python train.py --tie_embeddings=false --schedule="wsd" --final_lr_fraction=0.0
MLP neurons of a small language model. Each row is named by its layer, matrix (gate and up: input weights; down: output weights) and neuron, and shows model dimensions 80-207. Each number is 500 + 40 x the weight over its row's rms, rounded and kept within 0 to 999. Numbers have three digits each. A neuron's up and down rows have the sign that makes its largest values positive.
Before each neuron's rows is what it responds to, as a language model described it from the Wikipedia text at the highest values.

Description: Verbs that introduce what a source shows, reports or claims, often followed by "that", such as show, indicate, reported, argue, noting.
L4.gate393:463494446488444505424449483544487466440523508492515509486497567560513567432458487460554557512497528520596472562461510525510479476505452434545539499419553519552495552491468490502472509479506510499498395452544476498509485470450541517501491496461507479440489506513474490444554461456504554519539537448509567458504506415519469502427460558459418533481526458583482543580536455474601583522509
L4.up393:448576488471496517503538509483544455477504519531501494508514529490489489456522563491527607471442582516524512495418503469501499479463535514507454606495539472547482467516446477540544559463543538530480474533502523519507537469415554507430504470493474587575480540469521537436477551489473505506495501465558582415548512491560503449540553463547467496510508520510418464520477494540550533548489
L4.down393:482526507499433462472518501524570565507498441441568551471414544491488528524486485454562460528520483521518534559490526530564530413528481543495566514492511484470505552525477492580426500512485510499463510532437545516521551422501518541565488462461528501432576458576552502489527505469506517514487452420432489510509531522499562416466534489454508539420466462477502585522435454518462463482526

Description: Words in Wikipedia table headers and stats boilerplate, mostly sports: Away in "Home team | Score | Away team", goals in "Appearances and goals", plus units like m.
L2.gate556:490538498554448455471432527507548504507483390570551500492576415521463471493523496510571469450509486494460481344528462519546534486495573516473490522441508458460471457468539481547492468507508454445490566414455490488435580409479450477459504498495475482493506458552561411431506516508574505476494583482535529536464476524513490500454483468457494465502501533474549553525469481486582557503458
L2.up556:529545427498607453410481497523448458544477515492433463553501538535497438530517525494479471497461569470494511542557561435484578572480568504521530475530441494525449510543459473561469551552505510413538451485538420482515430469486466538535548490539502493476512535458473451506474530526475538479524447488483499464545502415503416479536552505486500484510546455543518488463538566508543459451532
L2.down556:459538474476531462529530578535507419530451527548486412512574453537504452474532500483556457485455484432485507535479546494478589519454486516508527459495492431565494473491504531521497506552491524533527538482497465455491469487521432449490499579514487518489468430503465514478409540496475464468559489518501491490489482472539575453462510517489451516510594481535431514427491482501551540513523

Description: Ampersands between author names in species authorities (Britski & Garavello) and word fragments inside names in sports tables and lists (W-estern, Ori-oles).
L2.gate317:495443454538557502553516536570454552507480487526455545469485437474496575455577525584511547463544490507506465609489565472473416517559505475426475454440529442498454500466458536495467441415511490532452547430458451507493459470498475477501430525488549535500517487511501531452483577477512517432430486446441538485566450508518475466501528486526453519438474521419405471520515443566423524529527
L2.up317:530558513506539504511430472516480549486468452476464480451432488597437471508439476542495527543479442450569544513469484473481458448402490560541471530545579564564498459444532440492424579444538506503494466519448531517450490513510525486555512477501523511503446503485534522523558481570535436552562461480515498563622542529458494487501545450533512502469476494563497446506549530447572453446611
L2.down317:474525452514532490516527496551512571516544524525495516421469409463517487497514487531492463499514487480502465476489524498512532466427454494464455545529593473500534483438453546514489461449532533485494485521479465528487436542493504495579603470524563462473470484530519537521506470523456466496490496498497543548524539526524522525533509441521550531501544518590459446537461474477536585451503

Description: Nouns like sport, football, athletic, athlete, tennis and club, often modifying a following noun, plus weaker hits on team, age, class, American.
L4.gate887:454506560508559505509514537448487512488516525575480498474510573522484571469411419526509618519450463520468536493475512546481530489512548550470499484457539533444519491471503463512475521532498490549509480537517478522442510580469482455538467526501482459453506504480514529466530458511483499528523496544425494559469512522520489560504530530496475526501494594496501509470518557498471443517516
L4.up887:427454584449481454518579462491581532416544543542461545551489473458444566550517468548510493491456455529582545508444474464479522468475494566476499468507484505609551489484453514485463554521468498481512502516460514564528497506475465553523534547542454510553474494528543518466528475502483497492499535563527504502525466507541454431486488499540519473474447482462452456497565497550488567515481
L4.down887:556468518482545439495502498425499446428509460480442548460562455450446519472496497467502573477540497526477521454489525535492522460433428537506554531501410484485493486543480534491467555569479441532501503522517503504517525477452521474488501427473438564484509443569476547484467439538481510387501527504530481493491506503457507469477505493463532447467490511517503504523526531439474494584494

Description: First word or word-piece of a new section heading, paragraph, list item or table cell, such as Comp(osition), Dem(ographics) and Census.
L4.gate98:472447594422432602437414415455501471570550464460507509493466453551457489529487496425447473414496491521470521450482484506481481456558412476479559483435494513470489535493581542518533484485553514461469471439444518465527525498548508517459490496487565464534550546479579512527501546519480464478577495530466428449514544494543533468519483456543438463449490493520508512549556549528543434498510
L4.up98:569477478587563492501559419511433493459556393476516464543550507499477562427552531462561531515536484430523493564464551422473462499481490512447504426503493472461483497571522448577527474489526428488504561534525509510476440589543475473487498471552439496474430488483478414516525454467538482433534555577464432451481481470488469509476467505424508495500482450495525382508525525456465529478481
L4.down98:482462515441429471490534393508523506578494457512521541424495462582515515510440417497426490498549559405483518531504531505462536488505518479548530599456488475436493495439525491525535478416497553467478448531423461547498481472497504463474504512491448516510502560519530502520473504479476494538552494477462446504575526487463544478508517504525528516538464503471498478547534520493565449474528

Description: Mostly the second word of multiword names of venues, institutions or broadcasters (Theatre, Opera, Radio, Arena, Center), plus generic nouns like media, position, and the word also.
L2.gate238:551528516548575472565424469577433469467534499518532437491604553506455514507460455567547491511505496510501491567559487412499502494467596491521488576428454451471520522599473450564448535513417499493512467481474583500515491494500522529466437547486509481485513498438563522456481523528464441553503543530503463571488521474503473547497555519500425474520483575566514466506499562551543488497530
L2.up238:511554511606566478525449466565394501478506546516433437430590531481467504470526435519529510507496554593533517559524444426531481507499506529532542641545519520489484502551466531493542474547516514506465509471465552464574505514497522483499503526512546482478497465472498469453480576522469469497487491519495460519490496481496527511487464480502430507544463578520506505476537514502517453483489
L2.down238:537490534559450532534450490521490516471544501561522517460560493524540542501601466525522495509523490563569567592504468518563489483479476480505498446541472516484509496571472448516544507457488539503413555469503524465488512470442521502521495454466465497487529541434499520434461471491495524480461542452452573433457467503515509509476536507497497492417462556566501582555544490535502543489458

Description: Final word that completes a multi-word proper name or set phrase, such as Stadium, Records, draft, often before a comma or period.
L6.gate490:553511537509493512486453545470488528493520496492462457501501492449488608480468587519531498541484445565453509482471535559491549469447443435516502586497522536538474477602415419472514494462474486537545508565399542465446529491452488462488437514513567505578516525496505463537507565479479488464489465530535465455460567532470524472549515494467483514449569514476448457519454489484467481522523
L6.up490:469544498543562516543456542548511557525502480582441514528485504554427478498581550495432440496459537484495466466456543501528507435508548552495446528456450556456483528524571519564450464474548539534513497473423479502480503545462500574475486452442500536544527506531531453505528543518459513499551473549590517541471506504559439526477573538487487478542511525503521457557555556431467516465491
L6.down490:515441469555398532506513551535551468530506463503513534497539472459493489469522475541521383484524461452539497506549434472558527506559518492492521517454484480444435470479526480490526495483506498444518486503443492397520488516511481520546509500538503504483527460539512519507477544474527511532500478515507593489445542416540501529472536554544503506476485484496526445559551483512418510494501

Description: Compass or regional adjectives, mostly after "the" and before a noun or "of", such as eastern regions, Western Conference, Northern Italy; also place-name modifiers like Massachusetts or London.
L2.gate1080:474449598511553484568467515494474485464516508563535453470513424558464485550521525525532489520495484473420497429469549496472531470520475475474478509478511475498485560539580522532480541454427459491455490516519463494487443530502496490477519542458458424488565422486506473541510428487540441505537490491439511486477452532453430477484505512514521524466516445504528518498475511492508450507532
L2.up1080:458445511442536513558562453548423502497509493504428437404521496513514448537474506512502528425491477478442551549482544491402468487473460514530569522453458481507463544497458554518541525474378480504503460470482499529500503498519546519442497505461480448500495497440456553538505497482579437505491530445520548485453480545570463527408485457499559521464544500536406542515449544488525550448419
L2.down1080:490510437468446468561556521527602469501510558491471575433507494486522544471432482487441468449516480483530576522494553546414484484458474496496505530500449535436494493508422529507493495537514473458456516529493520509459577479393549543436488374470471560457535529553534535534532482524460469455506457476499524501461467484469498503507460464533558475496439548478470470420456547523610490466440

Description: Fires on section-heading and title words such as Career statistics, Family, Awards, Key, and "=" at article starts, plus digits after decimal points in stat tables (4.83%, 39.35).
L6.gate333:452469542451463459532435484490536451485424550474499490507528491505476482526513433573476554544517524482520488523490439479531520516477485483574585565508517498492556402474528426466517483502491494491563444507491469501502536435490461538469553467517502434526460459437498536490565513490509515415492466544471416556531509466521505454497487516481507541523526503477493539553454491491474452496453
L6.up333:466465555494530555466518469536454493496464478577509549526499509490429540553500493511464566511491480541495461597471477489508501519487492553504516518531499449518576436500471461453506455502487510468545505499500483560545535512469500488482489442435472458495528575548515521468437512505497556474531462466484548466521440524543431468472494495568514464478555550507427491470433546473485494538569
L6.down333:494486575513468553576517470525528453512447551524502459490469453540433504530527434536511511420476526432489445388504552528507456518485488519576487486507544504499449554548514483562520504562553411607457512505523584438419499497484572540477498489468510453505451519520442556435559526496511491492474571576473524434484484519528507525556562491574531492570504526553479542565531468542571470457498

Description: Predictable words in album, song and anime credit phrasing, such as by after produced/recorded, studio album, key animator, Peak position; weaker scattered hits elsewhere.
L6.gate205:487497506473518541475464491454533562508512492554541538467549551477542454526623534490513520506526476475518535509500532558461499497524397544482532496501494506438484522415468519504524458535500495466518485458493475484445509403487487448513486462513512544441500463486547518550574530523487481504501573495434484539567476494443486484460431463495427579591525526507530645527488500499521512520585
L6.up205:518496484474470542434493521432552515490562512588480587489520550486525472505514464550476512515543561538541480454469522471496487487424463481536490522529518514519553505492523456504532462471475500500524505536538493504482483590451509543484503531505497486470506427396532461453506568497413476502502454456516460506462479386500595461487468498495465519461506442468449404496441486418501521523493
L6.down205:514544480500516501519551445464485504580517438491481443533509498456497469468534471485513495468506551486500526564480480490453449526471566459544454477491523481551450553483496513504541454560472494484533477480454435436479494527480455522500459436582528514511544495521471489482476502463415468425519471510538543497494489474504520475477499492489500493498470481487481478438446509521523481450518

Description: Final word pieces that complete a split word, mostly -ed or -ing participles and -y adjectives (flooded, popped, rocky), plus scattered "of" and table markup.
L6.gate120:519505436556475441526469504507437532429533485497512483521512515509550483459532472485489481464457517494496518509459418472437512476421446580450489537414510538550506470448452505551513474561540403456462477507469500502471511446504550488424528494402545497472480493503518488562497423505554515554464462463421492498589509565514574499425482499531472509500483522521503448448489577500545510510470
L6.up120:510534509548492467477482549457468516436492448551619485517536474495488502520482479409500538520479547490493508461538451548468539515388502522511458499427534554510488413547472522517547478489501441545480464522505437517463515484577590521457528574519532594552540473604553469623575455439524506457416475496520475384492464532562574544489433495571474465513487443493509509538512547529574499452482
L6.down120:489477493517449493512445439529469458477504466569524458524552555565512504531499527488443495386511531476414458454513529401506512486454541496508467469490535425558531461489479528506440492532536507440509453505526513617559478472476520555474517524512524521491568449486480498456415534520545490491524551520436551521490531530487513410501498491541519584525431521457539515505502586504505479428451

Description: First word of a description or heading in species and taxonomy articles, as in "species of fresh(water)", "is found", "is native"; weaker on headings such as "Stage" and table-cell starts.
L4.gate159:510559512485521518527484521500477479501527471491457432468514485513534475517518506502495438436530481527548485466500494557468503520518416479541494564488491473471440497478611436529456487478530466445449537486388531438511523465409511526494538557448465483565471489502475471512500541506513515558522450515526471524570475538516350504500545540562448501498416512495535527474435522445458506407472
L4.up159:463445478415520516535468467519443509550502534485556489455550474532469491543520527527523604476456497509563595542445460493496562464566494466540616486512545565600460490428476547552505485500533424448460490515489521463521472484444569409542535532537511505557522547552466528582561517498438478470508558454547461497530478473456491511440415467481504472558572486514443539464498474517531493517454
L4.down159:531549484460526510488458592491457453531544483541493543554485572535557497508535506536484446498553500474509480464494473488499542551544477551541527520437515482470377488470447437415473512550514495479461513512446468427517449467465512547563503522501471578482535574470471461486491548526501464504511549513492497507488516464509546509561459499465514527532623541506446501473511575499448458518484

Description: Subject-field nouns or acronym starts inside multiword names and titles, often after of/at/(, e.g. University of Film, Attorney at Law, IT Department.
L4.gate803:510499438564446419561435514477484516445519497479518475481500536534524478484473553551519477518501490575499539455452467527458432536483474512530526508441505542484542491515493531505551507499520543485504470489447530512548569537516468530566463472588515515454550435537507426467455445484563517432407447515539433463536443489576529509478550529497502473475442582519457560562537543507514453548504
L4.up803:516529466526461495587515481496513549483538538470471448485416395484588420526473421506519522508553453434529534509470452551494430497472522526492471532464520448492516529571435533439530506573489504519451486481469472519492509498433485543451453475459501477453523414433477465467479503440558506516497496562438466463514467525573477537506540491505497467496546552542537521542552447470505488548493
L4.down803:439509589537558575505545474506444633529503575515463521465546503454510442498542508574536490437531496469448437499475512494481513500527419463442489496560495480577455486493528512506472519558573503493496486440531466457462484451461522448499495495449474468475494511468480440457594498558546544568453555489396459487559534485534578485533484479475459537512467492500499546556541439547578519511514

Description: First token of the head noun right after a determiner, mostly "the", usually followed by "of": origins, beginning, help, death, western, dangers.
L4.gate816:454476498515532565535478503463494504517509536536423426506451444522567490443492440522524457518516562520484495503482547522501555424491581532568504548491466412386548508505532427511469452527494457518513456563605455490463465487542498487413507505475531492459559513473547515514530490465527485582555513479442536454450462510497505559458522422540435508443496528540498478429546428492460464498515
L4.up816:483437460512510489491552520494488487493542496431458536491450450538475503488488491503440492410457505515547533522440516518557500464476568526579503537546529453547536479463441434551523538484463513455486532403510365522480483566524515528513558583441484463496485445459475534479502568478473514510536534521464556473521517552480414565450547519474464482478400518493513544539572476486532504504510
L4.down816:477502469520463503506416432521498504435432477466490481506512536531579515479523561515441432517517524516562566557478529546487547443453548521503511513426537488497470540506515522487419573479501531463427462451490474528538430444458581511441474505547435444462528461453480506490493481451489438565484458470505465511527498463507536528413478466469507535573443511510472459478495492478466448506450

Description: Assorted mid-sentence tokens in technical or scientific descriptions of species, chemistry, genes or materials, such as also, other and (.
L4.gate672:502522577485485514453403494534501564586523471486542468462356523547442562470457497475535561515576471470468401466586505504497462455585563468515454484497534479543513533397496461447503462520537540495581510477477560558485498467528513532485505499483575530566532498453451478480467429540492517603548486504496536528571501534478430476442556540556439459562532464447509550485518532504496445503537
L4.up672:521563512520429537546456460590435549515516455396454525505391494508514458464470535522507418571508496526465542497541518460492546580525450477475462538531528484497439481437542464482430470502565471506528511564515481482434415442493513508459518521503509471482497484524453483508449467547519550483539441439488544562616508508491544547481448547492471479530519482446492462511491554474468418521523
L4.down672:483412534586504499478549563448526497551530535527474484486598500539482500504511443467502479419499498555496477505393524463546462515473539543474531490520488542488503509532462511545486560488457482502465519424485470468452538549502468524556522534508492486451551509504500511511474520503457450547424497516494493514531542472510518526537458472557532513530527443547518424556515470455438445519489

Description: Strongest on the verb reveals in plot descriptions (Barbara reveals who she is); otherwise diffuse: name word-pieces (Py, Om), table separator rows, headings like Gallery.
L2.gate125:498529452476475492480518534475475487495427519474446505350495486523502519491429530513518409498464493483527453524587486534503537486516479488548513595561490527459507480512499480544509446444535489569523509507560529480454502479457492547494491491497481526571552533499563516581447503519507570499484488503542573522495548512542516466426440479514553464464532498505550638507448527493497482491540
L2.up125:477488488406510500595599461475520519506487492506518464542515564503486584465509531452475512512550472497517544511487506538497499526503436495474494505508417540456499499459520505459496495582479461472492488398589446504498457446536454540473416498532408411520514531551495500439483475493545459480583514532554441465513559473472504479529432502504465443452488559493548497519514499525505441479379
L2.down125:473477501399524472619553501483495523503483492510554492454522559493503604447512504449456498481578471514510519503481489524505553485507422485493482489471459503429490517458532520498508493520477506490536515430594483527489450442546453537473463496538441441477492518550469478422496480496536453478523522526541454452536550482482502472506446463476448427427446519467535520490475486526509446481370

Description: Later pieces that finish a split word or name, such as Mon-key, Typh-oon and So-chi, plus scattered verbs and nouns like consists, attendance.
L2.gate190:479527488507531529453522574443482456489469570539551479452518548538399512523484476479487497493515493494550525526501435449460504519446524478493444550555466488501531499502452453454526417492504490528523574575531406529477557493436465547470443484470496524515496479523592453496502505495552470537426495522464500593488508470507452562409486567479480494484430536547513518522509514447536467463478
L2.up190:531537413477527580456473511428513462459546513434499543548503455484462486458477545507511457463447461521564464492460454502452504478536508510529493526562448528462549507467535468542424465510522410529501480460565464515490501488399505516546468403506440502566506475507516479531582456515528493485575445497484501484498565546504523494465517483496453562482498504500414536511533475477420586596532
L2.down190:524511431484532583496484567422475481507527530405501494492536525512497507457488469606517453486465428501540466482430504529497507458476508487562502488562469525440495528448500490496422530477528398526493445482561443465487522493414525505530478446501395494515506437512424499528526411486465476476561408496465452476496507591482539499424449469489495557473483474513488506469557498479451572553540

Description: Nouns naming a field, sport, art or medium, often completed on a word's last piece or in headings, e.g. gymnastics, tennis, television.
L6.gate330:560490552488521481541497521511512517505446479522546529547531504513498501540516530555490454486430454500451593554474486529459554484534542471470521512444529491521501495541405495511577566578525448468523536466521508518508566471423445552538426459523562477448463516520476559485560551513511512410513435472407469519490492491449538548528489493535441546464537488486539544571536514539542411519534
L6.up330:539512577443483466522588452516578449535522511583535470466481542567489489502548463492505522449474495488507567487474505540601423481491460497461487471561482480549494500552496540469458530568561524491427454460556483482505548505507384637509557536525426461528441473516467456553492450520507495528541487524452465492459441484548478472578417499473479548458551530486447547496547517537490447479399
L6.down330:507369556504485474508539475493491490476508544534453578430511513488573499502516471506466513491525472415477528477509524495476559490509453558511616507504514502514517473551543509542452546579550501548518510523478542491477529519440505514506404517480446540474422494569544460501563424597486482462548502526477530473486494475459480558510510493593517490533516439466513589504571561525552483485499

Description: Nouns naming a sport or field of activity, often as modifiers or headings, such as football, basketball, sport(s), Hockey, school, Education; weaker on date digits and dashes.
L2.gate1152:554520631450551527516502495450484519501510575474503491449498508558494495462437590595477513471459533543515450536514448547518505509413466502544559501492488521495526482518492503480480525529520519484389493470500461491520547529503525458434439512471446483497466464545517471548536534538613467514523500561464457473554470605517467499537462493525481481512557512535480523519504615509542510507466
L2.up1152:514535600436567459513464447561485519497472511481537506549489515497519483451507539511513508464444559479533476543502473531507598506415481547548541510537444523525552557522546523533513550530484552523450495525521472506541508528548607456429481505491375495471519520527412479602470509471468518486555484533458454469505472538523497446466484478456474520520543471573481458484483551588548507511491
L2.down1152:410534553578542564479489464529525491515601528511474609588540498524504553470549517506482460466507539522567494531499460522499612473565549507518528437473512506522498425563521504534550528579513517505539510515539505513549546555495595455523496512397382488440481494507516492445544471485441464511466462631465502484497533503483477520497420465516481526551504479498498536539505574532570525484478

Description: First word or word piece of a section heading right after ==, such as Dem(ographics), Over(view), Wildlife, Ret(irement); weaker on table cells and mid-word pieces in prose.
L2.gate131:464481456514506552483518504614456491473492490526527521501478435559489507439515493540492528546471523523498504589543526482547403473487456490488445508551421441493510556465546463530451571436489434537515519514457509520487559486520465549463444386482569500542537482474519488493470516455519523538496477516477526440527536531542478495466462540529451487402451463528426506515554492469551525511486
L2.up131:503489524425508480526457462585498549431475458478498485547534530507431480539540534440508533477531522530494469513519509448544397533439494454472477547526557429524450538502497519509441538523459523529540413578583482538464512466439555523543545465502545497463500482427456472475483474495502484527488493511498533562535500551458457587470506574445491483481488437555509458520525446505495507463539
L2.down131:488496566389489506517540484495519542468489451513483407458545540483404509568562437508559471388501506526489423552523503506464485491507517478499374492537540487510492530507541509471463541510458550543557502575495510535441501523471542551510469514507500419498467487495491526510495491530513520526487495510479504479520505478476426531547485550488562514495528433520423421510533482549525460462545

Description: Final piece of a word in section headings, table headers or field labels in Wikipedia lists, e.g. Filmography, Albums, Medals table, Mayor.
L4.gate914:507506461521447505545475566575483456437546472518497453525501524525535474471490628460444445489484487488516529511477533561451468410489447511476546470473521601488495516466501517469432491500495513467432467479523501436487451475566485487550462498472510497460498479461458499470511613493524513440506490520545465512543426454575549577515561446569506529542530489534534519531566529512511485531514
L4.up914:534507553485531411507482498514470506503545465497468516435436464487559545450481499544489512499522499559485523496534500486459519451496535514516520523568547523442519479500496417462491539521481592451506497484467511449444537537574492448500478486534473515512503539493511515529563562462527463555521515529597479459501477405531472526533467541470467547483517506474508501517491511444476511478520
L4.down914:553478558519502447465455597496412441547474462460447550492558461475471539524579523602476571513485501603512536504484536495499489497554457477480450493589540495503487522515481538497535521528460518580595460574559475487472532489452445466473437456496505461542459504555550501527548559562538469410538507531488432524569518477458565520600501535519555538465499505541476538503509565498522459494537

Description: First token of a new row or line in wiki tables and lists, mostly small numbers, dates and labels, such as 6, Total, Year.
L6.gate940:516507445503568483484471530426511436481535411565534464535503483482533460466476476483464536491492574523561578533580565539473493461490531572548525541505432475518458484553558476551495493513509418477535514489428465445453501439531531519517539530470482528564538474458501457421484523546500514502506446417544493481432491514529548548484520552504489467542490458464442502482470469517574501484518
L6.up940:480569555521493494513454467534431547514517507569486538476541489444539500469537543510492458524484544472492484461509493502480480469430472539439559546525504470480539548531478454482555492472503538563584432548497526516498541426481544466468479469529548517474535553506529512430397481496484556421477520531522537511538558494539497454533510541549581484535551524482452509432482489522524484509497
L6.down940:555535429527561412543537484449509550531515430481535542483514522490492436470544480526454486560504493450595500517500462494439466528518524427480544533463474545480471517520520469440475484476525506543519494470458523537503467468493500501570450467466470514461493517512463472529456500578546554495459500510501469493490518455392534454463511601499500448536587467491468465531572486515535507588479

Description: Passive occurrence verbs after "is" (found in, expressed on), gene-table "Location" cells, and sentence-initial "There" in encyclopedic descriptions.
L6.gate797:468551492484433525505537527630511483475534438535515469429529511555545501499480598539490435469553563511412457522443530428527466404491531517479526590503564461509489489505497478482524483467535537499568519512500521474500523445499495521514392448575504532512481468497535428447488566512507555471506515469492481490487472414510471529484462562560555449495441496507502479439532493532533542475479
L6.up797:502517563495490465540438471447469473517530441620535537535525506558526480548553527554499524503507506560471439542498462460434511482541573511495519523442484500494494513495513449471536435420494504454522488556398444549459579559476484548475556459522490470481494533473563512486564488541541457450536498491535500549438481419476468541434567532507530512424485499482523532517483442537529518521516
L6.down797:572483568505494491540502459486441548554490491463512493474452463521474552446491604562484551592535555469520453432468496497519515463394535473529495484461511508455455529563413495501500493454510495478567503454485502509497494441494516493558532469501524497515529559450473564599504498463498501517516500468560488521508524474529546432466511520565464473581503472481442490546462527579495474491482

Description: Words of section headings after == (Gallery, Notes, See also, Links), table separator rows, and table header or cell words like Assists, View.
L6.gate208:556526458480492574415422535509512379490469412488465448503528555462514507447491491495568500443513462460505482460506465510507545486491451537551537545422515504521479554454512523482537533453524432608481472521419457542517513538523523517497476530503534602501485532503543496506465494441481538490511528514468470483465524509502481425406498521557531502476443524524480526427516529476529417475513
L6.up208:474526458432476508529463491446502487504506396485439465506492514433542544465491467512543466443521502509492561510485508515502516449519544467528471529544458477456517483519456553430518505458464499593504530451460517519515571490468553526465496500555577489535525529541541475493501536509498484446490549397509441495518461407552514459455462521512437468519475478540477548485511570496535497504511
L6.down208:451512470476490446492518528490509501489523469494514476450417522428512506526526526571481532520515458521475477464538389460462472494518524445616482554543513546522528473501481513439476566489484452527499462486430532567478553564530507512447504546496509521482496515509464494485491601418520491488464467570596453497445520483521529423454483468474489476500474554524505501423490480486520544484484

Description: Mostly table header cells naming the second of a pair in sports tables (Away team, Away colours, Team 1, Second); also collective words like both, all, alike.
L4.gate577:481535493563515563524456552538523491492472510525562463509457476477539446453483511472498474481535524505488599510545495516493515414522468473511448538530476458440519494444475448514472498440518462467462478526460598475505531438473473442543426496504475527512491494566467481505517544574597453518492481533486466596525508491450575614548511522539430422500452481437524461549526474463507509441491
L4.up577:537510464525424482498482538576527539495525506416502407510512503457514484426497519553502411491548439571521442514526506501509477483450532515533485558464478462413463465453455554529521491484529519523456537493457534469449476538524519592583538485531466456540537553527512490554536527557463493551507505498498521545515501550517487476458517575463565496532541519575471519597501508427525546510551
L4.down577:502502507535501396458527459451492439498502429530527454507521516429478526503510540543502503480468410596526521535518524549528431488533525488541460490485479452462446446505473520600501512561466489544447542538540443427464420503497571524472520513475420517499450462514531517482515527535552473414455513488583478544482485555562464570501423485465495545499516516465511511505481442536456533509520

Description: First subword piece of a word right after an opening parenthesis, quote mark or hyphen, e.g. (ox-ygen, "ass-ault, (MS-X2.
L4.gate715:472453499502499509466505467483431540437541612474471539518501504466519522470521435447585515455568457545507560486495481549455485498467461481498532464482500431556540541481467595520576490548477529498512455496495526542496552503538552466480536520451491511514517526509462449498521530513530520542497497512511451401514408493538541443477473501535451546506566492481498524505499501491472471540502
L4.up715:521568455548595551497546473511487526536557505499542537572451502517403553509438518476498422480514477482512525526554491563538419468508508452507583475528492497587504577492547513497530552564455553513473543533495542487500526555495539474513548541523482494492570446506482463477581428506492537568460509495589463484501532528610536502446513563555486524481508528428471538505450599606507420547478
L4.down715:486581455495467551512421510491502595503519562484556465511499500530439509574532485466512473515458498476492589501536567551507478499504481464338469522542470488553466584511510469543422528493481548501449525463590517438458513514538469545547533483550488503522538590422419466518432459498455535521465457499526498439485499549488518501467443469531524500584432481523471449515477465531467515488541

Description: Early tokens of a new heading, section's first sentence, list item or table row, such as ==Geography==, first described, and Belgium in chart tables.
L2.gate1001:500454466550486539472466597429509480529512482463448501574510471504463486502496539608467404481529457492456455600504500502437548479539527502495549589512439441518453475515461532551508498432504499498516523441459460524493434450532511430477467488486527529549452520480463465417527337461502473495484548531478447532445465497469463510457467493555497496506459506507503523449497498447510488543588
L2.up1001:503499397503466493500501494569491539473454569487460454529505505441546521526520569494554540578478509498507491517507417465493440518495502540501543527603431512446510497538549522565480466509518454489461425501600536504504506497441494513482517442431465469476537506467549440459509513456484510561512541503516434503530517537529529541541553526493436468414475531403518498537494505523477548521549
L2.down1001:537531434468515516488493616547489529475519512503466471479467481445533516513538549559572575557470467510521514495495486495489426524464492475510516506563513547478456487555518487478465442528481457514514457525563594482471500476450547508502464487518569445516536455509477411482486483490474521480518510484522475526509559512531523447547469454461458480442523598431483443488423504536458518517561